config.yaml
head_dim: 64
d_mlp: 704
norm: "rmsnorm"
rope_fraction: 1.0
qk_norm: false
init: "normal"
init_std_o: 0.0174
lr: 0.00774
beta1: 0.95
decay_fraction: 0.787
decay_shape: "linear"
batch_tokens: 131072
seq_len: 1024
train_tokens: 626200000
MLP neurons of a small language model. Each row is named by its layer, matrix (gate and up: input weights; down: output weights) and neuron, and shows model dimensions 448-511. Each number is 128 + 32 x the weight over its row's rms, rounded and kept within 0 to 255. A neuron's up and down rows have the sign that makes its largest values positive.
After each neuron's rows, "fires on" lists the tokens most often at its 100 highest values on Wikipedia text that the model never trained on; "fires before" lists the tokens most often just after its 100 highest values on Wikipedia text that the model never trained on.

L5.gate285 [168  76  56 153  98  70 150 145 117 121 101 122 100 106 190 111  88 131 149 155 127 113 151  84 150 111 143 169 144  94 120 113 138 120  99  92 123 126 110 147 104 139 176 154 108 136  94 128 131 109  73  53  81 103 107 100 145  90 112 138 122  93 112  69]
L5.up285 [166 107 109 139 169 116  87 144 186 162 186 130 160 179 126 153 169 135 111 200  82 120 140 113  76 103 103 164 135  87  75  87 119  65 142  84 158  76 111 149 107 142 186 161 176 102 113  91 154 137  75  92 154 122 125 129 163 123 115  58 127 116  82  96]
L5.down285 [101 135 156 117 182 170 105 160 132 123 113  90  88 104 104 150 151 113 143 137 145 177 111 178 166 154 171 229 132 101  17 166 104 114 112 159 179 103 137 112  89 163 106  83 171  63 111 156 151 134 129  68  91 157 149  85 133 145  89 162 155 108 132 139]
fires on: "'", "0", "ath", "ah"
fires before: "s ", "s", ", ", "–", "'", "- "

L2.gate670 [133 121 128 167 131 113 141  96 100 150 124 126 168 112  99 130 117 150 116 123 112 153  97 109 100 106 142 153 157 119 109  94 130 184 111  50  98 111 142 199  87 151  87 102 149 146  82 132 156 127  98 132 168 117 139 204  70  77 120 198  85  80 120 104]
L2.up670 [181 143 156 170 152 115 144 106  84 136 126 135 163  64 128 125 121 114 158 146 155 138 129 178 142 116  91 174 126 102 116 117 106 139 105  98 126 164 139 172 112 176  63 119 142 157  92 122 133 163  83 133 148 125 133 115 105 149 117 177 115 159 117  98]
L2.down670 [122 148 141 115 183 121 109 173 129 154 114 142 134  93 150 149 151 105 122 134 166 145 144 140 136 167  98  95  88 119 175 129 154 184 130 157 141 167 194 155 123 131 139 134  93 111  72 155 140 172  69 133 101  99  86  95 135 155 123 125 137 123 124 147]
fires on: "\"", "’", "9", "'", "6", "7"
fires before: "s ", ") ", "\n", "\n\n", "."

L7.gate160 [138 107 138 137 170 143 166 127 149 105  36 128 117 143 147 129  81 111 122 105 174 138 189  94 153 185  75 111 122 131 110 183 101  80 100 105  79  91  91 162 136 163  66 149 152 138 123 127  97 144 139 142 150  99 112 143  29 148 104 153  85 148 123  86]
L7.up160 [123  79 151  97 149  94 118 171 158  97 168 137  95 123 145 117  92  81 149 157  93 104 187 167 173 117  71 140  64 131 137 125 121 171 117  90 109  83 123 149 159 219 129 164 104 116 135  75 103 149 103 129 164 112 121 149 112 129 127 108 123 209 120 127]
L7.down160 [ 77 121 129 134  94 123  82 155 137 118  83 117 147 100 148 191 130 121 152 157 110 108  97 111 158 184 141 123 100 111 139 182 115 133  96 138 121 154 104  82 106 139 167 167 133 165 128 118 163 186 122 108 143 178 101 113 120 143 126  79 109  66 154 109]
fires on: "'"
fires before: "s ", "with "

L2.gate578 [227 159 139  61  83  94 117  96 100 158 109  77 128 115 117 143 151 151 167  86  92 102 190 148 169  99 122 107 184 180 123  98 133 150  76  82 118 151  84 131  94 156 149 150 119 181  69 127 162 123 156 137 100 155 133 216 123 106 177 181  92 158 131 118]
L2.up578 [134 221 113 105 126 101 159 123 102 141 147 156 161 139 125 170  88 193 149 144 121  96 180 133 124 130 126 108 137 133 141 123 170 214 153 146 110 102  99 130 108  92 149 179 188  68 102  60  99 116 141 118 125  68 198 154 148 159 140 116 138 123 142 138]
L2.down578 [148 146 148  95 108 159 195 124 109 115 152 128  88  95  90  72 132 135 130 161  98 107 134  62 107 119 126 151 179 179 136 116 204  94 150 141 113 101 129 159 104 110 138 186  70 171 115 126 162 118  92  99 158 157 111 126 157 144  77  90 130  60  57  81]
fires on: "2 ", "3 ", "1 "
fires before: "| ", "|"

L2.gate591 [162  64 107  99 135  77 122 101  77 115 144 132 102  85 100 128  97  79 154  72 141 150 128 169 172 107 166 149  97 137 123 138 134  94 142 123 119 175 136 158 145 128 134 189 140 212 162 111 115 132 122 158 137 127 126 112 161 172 138  93  99  92 118 135]
L2.up591 [172 102 141 107 150 106 123 111  67 129 147  95  88  96 126 124 112 113 157  64 161 177 129 154 186  83 125 101 152  80  62 172 137  77 112 136 139 144 115 136 108 148 159 182 157 175 156 130 117 120  95 148 128 212 114 131 111 125 166 102 104  98 136 124]
L2.down591 [145 113 135 108 131 123 119 137 129  82 132 131  97 106 124  82  86 135 103 139 113 147 177 114 157  95  99 110 129  94 101 198 124 119 138 132 122 113 108  20 125 125 146 149 157 161 107 132 171 145  76 162 123 186  80 147 139 147 173 100 167  93 134 142]
fires on: "==", "===", "Notable ", ")===", "Good "
fires before: "\n", "\n\n", "| "

L5.gate376 [124 194  90 100 151  78  96 129 107 131 120 121 106 140 129 122 140  95 107 102 149 132 116 182 106 147  90 181  74  79  87 125  92 200  99 141 113 101 126 112 110  49  93 119 149 126 122 166 167 137 134 119 131 145  79  51 109 140 130 146 147  83 214  91]
L5.up376 [ 92 157 102 133 140  83 105 125 178 167 125 140 128 141  54 128 132 144 147  94 120 114 108 148 143 132 149 121 107 124 137 149  79 117 157 140 107  84  97 110 116 141 121 155 140 107 104 125 114  85 114  85 117 127  81 110 159 104 155 111 170  99 106 103]
L5.down376 [149 127 118 107 158 147 193 124 149 118 113 141 101 209 195 111 146 119 149  87 102 162 117 157 102 155  80 163 112 119 175  88 131 109 113 135 128 131 115  95 125 129 118 131  79 170 131  74 140 126  99 149 139 142  64 172 201 107 122 131 145 105 111 147]
fires on: "8", "8 ", "7 ", "7", "D"
fires before: "| ", "–", ": ", "; ", "- "

L5.gate622 [140 145 128 163 108 146 128  98 150 148 169  87 152 156 140  95  77  59 232 206  65 137 157 138 104 120 112 111 134 146 100 157 117 179 134 182 119 113 114 145  93  59  95 133  92  93 206 137 146 124 125 154 155 113 112 159 129 158 136 106 141 154 203 122]
L5.up622 [125 170 109 132 142 102 152 166 131 176 141 140 178 113 170 142 115  82 154 154 143 167  89 160 101 112 145 130 142 103 161 148  98 108 150 164 106  72 117 161 114 109 120 147  98 131 147 140  99  33 118 134 124 112 130 169 169 124 107 129 168  86 131  67]
L5.down622 [128  86  78 179 104 149 109 108 124 154 126 116 115 152 111 103  64 116 142 165 134  53 101 183 111 126 149  65 113 127 159 172 192 197 128 183  96 180 169 154 130  98 182 200  90 164 133 162  85 107 100 145 112 158 131 144 131 132 119 146 157 189 131 100]
fires on: "2", "2 ", "9"
fires before: "| ", ". ", ": ", "; "

L2.gate166 [144  50 142 184 158 200 149 124 127 165  90 158  95  67 122 128 118 139 131 128 170 116 152 125  84 129 135 149 150 119 104 105 102 118 102 165 110  85  74 119 145  71 119 135 151 108 147 121 107 169  80 198 134 204 121 118 106 144 180 109 106 171 162 106]
L2.up166 [152 112 148  65  93 151 134 132  93  73 134 119 101 114  85  78 146 149 123 128 130 197 128 123 116 141 124 116 155 127 103 112 120 192 158 157 152 124 101 139 110 121 167 142 108  93 113 121  93 120 123 146 106 142  77 175 116  73 187 157  78 137 109 149]
L2.down166 [136 107  89 118 146  66 167 151 142 100 103 102 146 131 141 150  96  76 141 119 131 109  77 106 122 108 132 151 128  72 221 164 131 138 141 113 143 117 175 133 116 156 151 145 136 130 140 167 176 121 126 171 129  95 165 122 160 150  93 165 114 105  71 126]
fires on: "0", "one", "'", "5"
fires before: "–", ", ", "s", "s ", ": ", "\n"

L7.gate39 [ 97 197  88  82  90 174 172  96 133  95 151 172 152  94 128 135 129 126  97 110  89 110 114 118 125 117 128 164 110 170 201 146  97 139 131 126 110  98 109  41 179 129 147 100 148 147 136  94 144 124  61 147 110 139 135 138 130  89 158 200 142 114 103 109]
L7.up39 [ 86 113 174  54 165 172  94 129 152 178 179 151 174  94 141 118  89 135 157 115  95 113 102  80 127 188 188 140 119 134 175 158  88 117 133 103 104 109 126  98 104 162 121  85 174 116 148 169 168 149 111  89 131 143  95 174 115 102  96 171 123 128 131 148]
L7.down39 [113 184 111 150 167 163 130 141  58 150  84 136 122 107 137 127 144 136 108 126 115 167 138 110 160 153 190 162 108 119 172 172 134 135  64 112 147 154 113 106 113 123 115  61 118 117 112  81  96 128 164 137  97  63 160 118 115  88 139 111 190 177  97 115]
fires on: "===", "==", "|", "|---|---|---|---|---|---|", "|---|---|---|---|", "|---|---|---|---|---|"
fires before: "\n", "\n\n"

L2.gate227 [ 82  99 115 133  98  96  82 147 106  82  99  87 158 192 142 165 145  74 175 138 148 162 111 170 103 136 143 138 142 157 104 101 128 111 156 107 139 116 138 159 109  86  88 168  86 110 155 108 142 123 132 171  74 121 129 153 104 195 151 101 125 149  99 175]
L2.up227 [145 194 191 114  89 144 109  96 169 148 127 178 107 142 148 139 188 143  75 150 198 129  66 159  89 136 150 144 158 128 160 113 120 130 143 129 143 186 156 156 163  86 116 146 125 108  94 153 140  93 124 142 152 106 124 174 133 143 190 123 174 134 140 102]
L2.down227 [161 116 148 122 108  99 163  99 114 170 157 154  85 160 134 150 144 143 104 110 129 161  97 172 117 111 161 144 157 128  68 143 157 143 129 178 139 143 134 161 122 136 115 146 122 141 138 159 105 128  91 121 166 133 115 139 177 162 129 159 141 117 152 103]
fires on: "\n", "2 ", "9 ", "1 ", "6 "
fires before: "| ", "|", "|---|---|---|---|---|"

L5.gate618 [142 185 123 126 137 131  64 168 122 117 127  88 111 131 115 194 141 123 136 149 121 119 152 156 144 137 108 131 154 101 109  97 101 151 162 123 107 201 123 157 141 168 115  95 110 133  82  74  76 132 130 236 114 134 104 163 131 136 164 164 165 114 146 147]
L5.up618 [ 68 144  83 174 190 128  93 143 198 142 120 173 136 177 168 136 142 114  90 170 120 107 148 146 124 148  91 174 116  75 121  97 180 116 116 124 109 115 184 144  93 161 146 119 118 123 133 144  92 133 103 155 119 127 108 194 203 173  38 133 117 132 157 127]
L5.down618 [ 91 127  87 176 137 105  95 108 179 178 107  80 121 106 134 174 167  86 118 133 128 135 115  97 128 135  56 183 132 154 149 152 152  98 174 125 129 144  79  95 130 175 140 127 111 186 133 140 145 112 120 112 145  95 185 157 104 109  95 147 145 155 131 167]
fires on: ". ", "."
fires before: "\n\n", "The ", "He "

L2.gate675 [132 117 147  96 146  86 172  97 163  98  85 137 164 108 128 199 170 109 161 145 153 103 143 129  93 100 117 118 159  63 133 215 136 168 117 118  92 116 173  90 133 123 154 167 121 132 145 103 136 149 174 124  55 140 120 118 106 111  81 125 178 124 114  99]
L2.up675 [203 230  94  74 185 123 122 123 108 104  50 116 132 152 114 127  69 132 154 153  92  74 149 110 116 183 117  80 121 185 118 136 139 164  92 112 200 128 141  83 132 146 179 163 105 127 154 140 109 138 139 167 105  94 149 163 136 112 119 138 170 125 175 118]
L2.down675 [153  97 156 135  89 121 118  77  98 153  77 119 138  82 181 143 165 156 170 116 218 130 105 147 123 139 121 138 113  68 158 138 154 102 179 134  93 140 120 117 108 144 115 105 138  65  97 181 100 112 145 133 127 192 121 126 111 125 131  68 119  59  64 173]
fires on: "3 ", "1", "Loss ", "6", "1 ", ":"
fires before: "| ", "; "

L5.gate392 [134 168 104 159 128 117 144 112 130 170  85 139  86  92 128 137 130 122 147 186 134  81 108 111  92  97  65 169 111  94  82 146 101 156 123 104 122 125  70 115 185  57 108 159 120 160 154 151  99 131 134  67 144 131 108 128 134 139 147  77  80 109 146 102]
L5.up392 [121 110 118 134 159  78 124  96  48  70 130 121  59 121 122 148 169 129 135 182  98  94 119  53 124 112  68 173  55  64 105 153 126 148 159 181 131 108 146 111 181 118 126 117  41 147  98 174 109 123 162 160  91 141 115 156 167 151 151 104 145 143  79 193]
L5.down392 [ 63 139  81  66 105 125  90 121 136 147 146  78 128 121 110 130 126 120 141 146  90 123 137  85 140 118 137 130 147 163  97  94 141 147 137 104  99 120  97  89 138  77  95 130  60 119  95 121 121 104 128 120 109 106 114 125 105 118 116 125  68  93  96 113]
fires on: "\n"
fires before: "| ", "- "

L5.gate508 [131 175 108 145 159 159 140 147 125 119 138  89 115 127  92 109 160 166 151 166 108 121  96 141 163  32 159 106 138 180 139 126  98 117 145 154 109 117 100 110 123 117 217 141 134 149 141 118 106 115 139 167 102 147 157  79  64  94  78 137 101  82 150 114]
L5.up508 [ 83 111 156 125 167  41 121 128 171 129 119 160 156 156 176 123  92 168  97 112 123  71 144 144 122  89 151 103 107 131 170 206 156 116 142  92 107 143  89  88 140  64  83 149 166 135  94  56 117 110 148 144 117 133 113 129  80 135 155 105 153 135 143 124]
L5.down508 [125 159 123 166 143 144 114 118 185  86  84  92  74 142 114 132 142 188  92 126 164 153 130  97 143 203 135 125 106 158  91  72 204  24 165 137  95 123  82 130 132 109 161  99  96 100 136 141 114 139 160 144 141  92 155  76 140 124 116 153  94 143 165 139]
fires on: "9 ", "9", "Semi", "would "
fires before: "| ", ": ", "–", ". ", "finals "

L5.gate510 [148 117 123 109 125 155 138 184 103 131 167 169 115 137 122 101 112  98 164 123  97 135  91  91 124 115 136 188  78 117  86 177 133  96 168 143  74 142 140 160 160  88 137 165 136 149 100 151 154 119 146 147 138 127 110 133  92 138 125 104 107 158 148 160]
L5.up510 [117 130 175  86 164 108 127 177  90 146 194 102 120 107 138 153  98 149 161 165 112 155 129  96 150 185 131 107 118 122 136 201 121 110 105 114 111 141 192 126 135  75 104 166  93 154 115 104 196 101  78 176 159  98  70 153  64 114 156  50 130 141 105  80]
L5.down510 [123 118 118 102 201  97 116 125  86 181 170 134 155  78 200 161 144 190  84 119 118 139 162 115 103  92 139 128 113 154 161 136 114 165 133 131 117 102  85 115 162 126 141 151 114 189  83 153 118 162 146  87 135 140 108  81 105 146 104  95 165 111  51 158]
fires on: "'", "ic", "inc"
fires before: "s ", "t "

L5.gate156 [142 165 104 134 137  92  98  49 123 144 135 146  75 119 177 159 115 104  86 162 151 128 173 102 188 118 128 102 128  80  77 165  86 109  97 150  93 183 108  45 154 103 119 128 154 165 163 173  50 115 144 135  66 156 122 133 124 106 215 113 124 157  97 133]
L5.up156 [130  66 123 174 147  98 142 113 100 158 161  93  94 122 176 149 110  79  99 193 142 141 165  73 164 122 143 101 101  92  79 170 122  75 141 172 102 137 120 114 148 117 159 112 146 176 110 155  80  90 163 146  84 147  88 174 138 118 168 109 144 107 139 146]
L5.down156 [135 151 133 122 192 157 149 140 109  94  83  99  97 123 139 162 111 109 120 207 150 120 147 100 142 112 162 174 128  38  74 147 120 114 124 159 112 102  92  79 146 115 126 132 152 129 127 151 132 137  92 123 123 144  91 106 121 109 156 143 132 131 146 161]
fires on: "\n"
fires before: "| ", "- "

L7.gate639 [ 88  95 109 133 151 143 126  94 179 136  81 137 116 144 166 212  82  74 140 152 149 126 124 147 170 166 110 186 125 154 178 132  80 157 113 148  65 180 113 153 109 104 103 153 120 121 180  95 164 127  94  43 119 104 117 156 108 126 131 129  98 144 105 123]
L7.up639 [113  67 109 138 106 137 151 179 172 171  95  69 158 119 151 201  74  79 138 189 156  90  88 198 126 111 105 165 149 131 112 103  79 132  94 164  96 170 133 124 136 131  86 190 126 137 135  91 180 123  61 139 104  72  76 121 127 131 121 106  82 116 113 122]
L7.down639 [103  77 139 118 139 122  90 144 156 127 132 138 113 142 164 133 129 143 106 147 126 128 122 108  77 134 109 135 118 170 130 162 122 144 130 163 192 208 158 128 127 151  94 145 113 171 124 124 173  67 101 100 138  90 157 125 119 106  93  81 154 134 124 187]
fires on: ".", ":", "\"", "(", ",", ": "
fires before: "\n\n", "\n"

L2.gate663 [126 113 145 158 143 123 145 141  58 127 131 150 155  57 159  88 149 123 120 131 166 142 146 118 177 151 152 111 115  85 152 183  88 152 152 137 125 127 141  92 156 173 106 141 146 157 141 103 130 163 132 124 170 185 121 140 130 151  94 138 138 152 176 149]
L2.up663 [190 102 149  98 156 115  88 133 148 126  82 142 114 117 175 194 153 145 141  62 129 173  93 140 114 178 133 106 154 139 187 140 154 128 125  64 150 132 185  69  95 125 149 162 140 138 142 171  45 143  86  88 182  93  85 132 128 161  95 100 118 147 140 145]
L2.down663 [161  77 109 116 141  96 150 176 127 150  84 131  59 150 142 134 138 151  55 121 163 180 158 107 101 174 114  99 103 140 162 101 113 131 138 128 110 115 158  96 179 104 139 123 170 163 123 212  88 109  73 128 169  81 101 102 152 172 100 125 143 144 135 124]
fires on: ")", "==", "== "
fires before: "\n", "\n\n"

L2.gate463 [133 185  99  89 190 144 147 201 118 157 108 152 171 191 175  76 128 171 193 195 168  53 121 133  84 106 123 100 147 130  72 129 139 123 121 137 146  79 159  79 143  94  62 158  95 135 157  63 132 149 152 175  76 141 127 151  62  94 113 158 162 121 149 116]
L2.up463 [106 132 151 104 173 174 120 154 141 174  78 106 100 116 115 179 160 147  97 134 112 120 144 133 193  90 184 177 159 115 130 185 107 120  94  80 116 105 121 154 123  99  81 165 118 130 136 149 116 112 110 161 138 151  91 125 148  95 142  92 204 121 115  59]
L2.down463 [133  53 117 155 123  80 105  76 168 143 170  84  97 101 135 207 168  92 124 151  84 175 119  89 147 107  97  65 124 105 116 146 117 103 162 134  36 133 126 142 101 144  84  79 136 127 121 175 142  78 174 111  91 142 106 188 145 136 138 115 140  89 128 109]
fires on: "2 ", "5 ", "of ", "3 ", "4 ", "6 "
fires before: "| "

L2.gate126 [110 137  79 175 147  95 126 122 163 166 166 114  86 160 122 184  88  65  98 167  86 140 148 178 117 134 101  76 164 188 139 160 143 115 160  97 119 151 123  92 115  97 128 147 123 132 115 134  90 112 130 167 116 144 133 124  90  85 134 148 100 169 163 203]
L2.up126 [ 92  75 156 182 106  90 133 118  62 160 126 148  84 123 142 114 199 160 151 144 133 117 142 145 120 136 106 105 119 129 100 179 131 156  54 119 158 120 166 139 130 121 114 159 129 133 130  76 183 180 148 136 144  79 173 196 102 114 123  77 138 124 111  99]
L2.down126 [153  79 203 148 110  95 101 173 129 167 143 143 120 140  98 105 153  85 130 133  99 146 110 124 162 120 103 154 153 128 132  92  74  98 114 143 143 121 150 143  90  95 120  98 154 121 124 153 138 166 149 121 122 118 132 127 133  32 127 129 184 119 154  93]
fires on: "0 ", "0"
fires before: "| ", "; ", "–", "|"

L2.gate243 [117 115 167 145  80 186 112  83 100 127 134  86 150 139 174 152  51 118 181  79  56  75  92 173 100  37 118  80 143 114  95 129 165  99 132 147 110 118  72  98 142 117 171 114 151 145 128  83 175 122 156  91 169 102 108 170 133  32  79 127 119  80 176  61]
L2.up243 [147 127 147 104  86 142 151 141 114 115 172 113 106 107 146 109 103 133 155 184 129  81 147 143  73 125 184 154 137  99 141 124 159 134 151 102 150 114 175 153 114 141  97 100  76 102 116  94  43 129 123 131 164 122  93 106 206 104  99  97 185 132 118 136]
L2.down243 [143 156 158 132  51 128 104 156 103 151 125 109 210 120 180 142 170 136 133 124 136 128 114 125 167 112 180 112 169 171 171 118 163  66 129 129 132 101 158  92 176 118 121 170 155 168  96 181 113  96 143  99 111 124 161 147  94  57  91  91  78 152  72 165]
fires on: "9 ", "6 ", "8 ", "7 ", "3 ", "4 "
fires before: "| "

L5.gate646 [ 97  96 114 101  80 185 172 133 101 128 134  98 142 132 128  98 127 164 162 128 127 198 188 111 157 165 119 181 124 127 142 162 138 116 130 102 107 143  95  83 137 152  75  89 164  75 127 127  49 132 125  89 121  91 121 151 169 106  97 160 174  61 142 139]
L5.up646 [ 99 116 148  84 187 166 111  57 110 109 156 101 143 102 126 105 139  95  61 109 101 166 144 116 154 108 145 174 105 100  93  90  55 113 119  60  79 202 201  94 147 187 161  94 186  71 146 175 128  92 104  84 134 125 117 149 168 118 103 140 166 108 149 150]
L5.down646 [123 131  94 117 151 120 137 128 107 107 152 125 144 156 127  66 174 112 102 115 219 193 138 139  91 157 159 102  92 139  98 194 154 130 130 168 139  68 134 132 125  66 135 131 179 117 118 110 166  76  96 135 145 167  81 153  97 100 132 150 118 127  97 124]
fires on: "'", "& ", "de "
fires before: "s ", "t "

L5.gate585 [127  64 116 147  21 139  61 136  81 168 121 158 132 108 134  56 114  77 146 102 166 159 160  73 124 150  65  99 162 123 169 103 146 131 139  81 164 165 116 110  95 158 133 188 151 171 114 119 122 156 144 105 162  99 147 171 151 155 130 147 114 182 169 181]
L5.up585 [123 127 105 128 118 129 105 162  74 158 169  72 149 132 168 138 117 169 148 100 148 146  88 184 134 110 123 140 153 113 193 191 122 124 144 154 122 119 182 106  98 122 159 146 138 149 119 155 161 162 141 173 147 149  69 170 109 182  97  69 163 100 196 182]
L5.down585 [107 146 163 158 119 168 131 142 136  42 169 148 109 139 106 174 116 157 214 131 162 107  96 143 136 134 130 120 142 154 154 129 162 126 166 166  90 133 124 117 119 115 140 115 135 149 131 128 108 130 137 139  99  83 106  83 153 119 162 104 129 157 154 112]
fires on: "3", "3 ", "-", "ham"
fires before: "| ", ":", ": ", "br", "; ", "–"

L2.gate226 [161  70 140 146  82  68  55  83  98 130  96 109  57 120 125 143 126  99 155 104 129  76 129 141 116 109  41 120 168 154 153 133 141 149 114  90 109 137 162 159 148 135  84 158 104 157  40 107 144 138 136 175 145 173 117 211 203  96 123 124 139 158 129 144]
L2.up226 [123 160 100  98 135 133 155 176 196 106 110 130 207 131  73 165 147 189 101 160  68 176 127 130 180 120 174  84 118 107 134 155 143 167 165  72  96 143 134 135 171 120 192  85 127  70 133 121 150 166 140 132  57  83 183  87  89 157 181 199  99 114 181 139]
L2.down226 [ 75  61 141 135 152  94 148 124 131 107  95 142 141 100 104 166 149  81 156 114 118 110  78 139 199 146 124 182 138 181 166 127 130 145 110 146 133 161 161 158 116 128 112 128  81 177 103  54 150 147 144 144  76  86 167 173 160  70 171 143 121  97 131  89]
fires on: "1 ", "0 ", "4 "
fires before: "| ", "|"

L5.gate657 [131 138 106  96  71 125  90 132 135 149 180 156 132 132 111 140  90 150 144 133  60  59  80 153 147 119  97 118 108  86 182 118  95 104 108 146 100 116 126 165 110 156 169  90 135 189  91 119 140  85  93 117 120 129 139 170 158  66 109 149 177 140  79 111]
L5.up657 [137 106 134 175 135 111 149 121  87  95 135 176 136 137 121  85 151 164 116 154 124 152 144 124 134 127 157 115 162 160 144 133 138 149 111 142 162  89 100 251 161 140  89 111 120 179 152 111 117  95 100 116  87 101 136 158 114  60 149 142 170  39  85 165]
L5.down657 [114 116 137 125 104 128 106 146 145 154 145 153 181  81 115 135 102  82 179 116 211 119  51 137  99 149 142  97 134  93 169  18 129  93 144 102 154 169 113 133 123 133 104 141 112 101 104  88  76 174 135 112 126 118  63 179 141 171  82 115 111 159 131 121]
fires on: "|", "Notes "
fires before: "\n", "| ", "|"

L2.gate372 [137 126 101  93  96 173 138  69 185  97 113  88 159 169 120 144  95 131 127  56 124 151 125 106 121 100 127 109 149 143 115  53 120 139 114 127 113 124 184 143 144 131  87 144 130 151  59  61 162 153 102 134 116 140 130 163 148  93  62 168 126 160 137  48]
L2.up372 [151 125 193  99 109 145 158  55 135 125 120 114 148  99  66 109 125 104 190 127 130 130 144 156 127 135 160 128 167 116 156  91 125 122 101 143 141 116 125 153 129 175  79 100 159 133 117  76  40 150 210 135 125  95 174 113 106 165 208 116 139 112 113  77]
L2.down372 [180 150 191 105  95 117 129  56 191 155 116  78 155 108 113 137 143  86  91 137 104 105  79 153 141  59 118  69 134  99 135 139 156 159 131 179  94  83 128 108 169 154 120 136 140 132  96 102 154  93 156 122 129  39 175  73 132 139 157 178 109 142 102 141]
fires on: "5 ", "4 ", "3", "8 ", "0 ", "2"
fires before: "| ", "|", "(", ": ", ") ", "\n"

L5.gate317 [103 198  80 183 134  72 128 156 155 106 172 119 173  88 105 159 143  62 183 176 133 146 158 175 138  88  84  83 129 132 139 131  92  83 118 126 114  90 100 124 162 171 145 128  99 160 110 116  99 134 150 177 151 137 130 173  57 129 101 135 128  94 177 129]
L5.up317 [131 160 140  90 146 107 128 126 134  83  94  66 159 105  70 204  82  91 202 136 117 167 129  93 124 121 118  95 150 143 152 103 125 100 114 115  87 142 136  63 121 128 128 167 134 109  76 129 106 125 143 149  78  63 121 129 123 132 177 116  73 117  87 131]
L5.down317 [ 90 121 132 134  97 109 101 113 144  53 121 148 217  98 133 142 121 155 180  86 130 106 127 107 122 157 146  94  99 157 123 135 128 171 140 161 108 134 127 132 152 148 131 159  79 129  94 156 193 148 191 176 132  83 160 151 169  99 107 174 142  81  63 176]
fires on: "5", "5 ", "4", "25 "
fires before: "| ", ". ", ": ", "–", "(", ", "

L5.gate410 [148 124 162 181 212 172 134 117 141 112 172 129 130 118 128 154 157  66 116  90 117 158 138 119 133 149 171 114 184 147 128 143 118 122  88 206 107 173 136 163 115 188 120  91 132  83  97 147 125 119 132 155  71 132 188  97  98 101 151 144 103 195 102 173]
L5.up410 [110 135 198 120 203 142 152 135 182 161 138  75 129  34  84 116 160 127 154 137 164 138 138 153 133 147 193 175 183  93 114 146 107  85 142 138  59 192  97 101 112 150 150 167 147 116 117 145 141 101 114 165 143 133  97 109 157 111 147 165  95 107 120 122]
L5.down410 [118  85 139  93  98 103  75 135  87 157 123 152 193 137  74 165 136 121 135  96 101 143 143  74 109 106 148 181 129  81 127 126 153 184 140 116 204 110 206 136 150 118  97 109 125 159  32  45 120 126 105 101 149 130  96 165 127 153 152 125 114 120  80  91]
fires on: "|", "| ", "Succeeded "
fires before: "\n", "\n\n", "by"

L5.gate1 [128 133 141 141 110 143 126  84 170 135  98 137 110 117  94 127 147 129 140 129 161 121 125 132 140  81  87 164 128 112  69  80 108  84 136 167 137 150  84 125 119 159 105 141 153 131 177 183 121 159  85 133  95 133 125 109  99 163 227 152  51 126 159 162]
L5.up1 [177 109 179 105 220 172 128 135 164  88  61 101 101 128 120 201 157  74 130 161 150 109 124 153 125 135  24 160  93  75  70  60 109 117 125 135 153 178 137 132 141 143 126 211 112  66 110 135 118 113 102  86 165 119 121 110  95 177 100  89 160 113 105 103]
L5.down1 [ 99  95 146 107 145 143 156 111 157 127  97 131 154 153 143 183 120 136 153 122 145 139  91 110 165  85  95 140 160  99 112 187 120 198 165 166 131 108 108  99 106 122  90 133 170 161 139 146 109 103 157  98 109 109 142 125 115 126 135 158 149 129 150 176]
fires on: "\n", ". ", "; "
fires before: "| ", "The ", "- ", "On ", "He ", "In "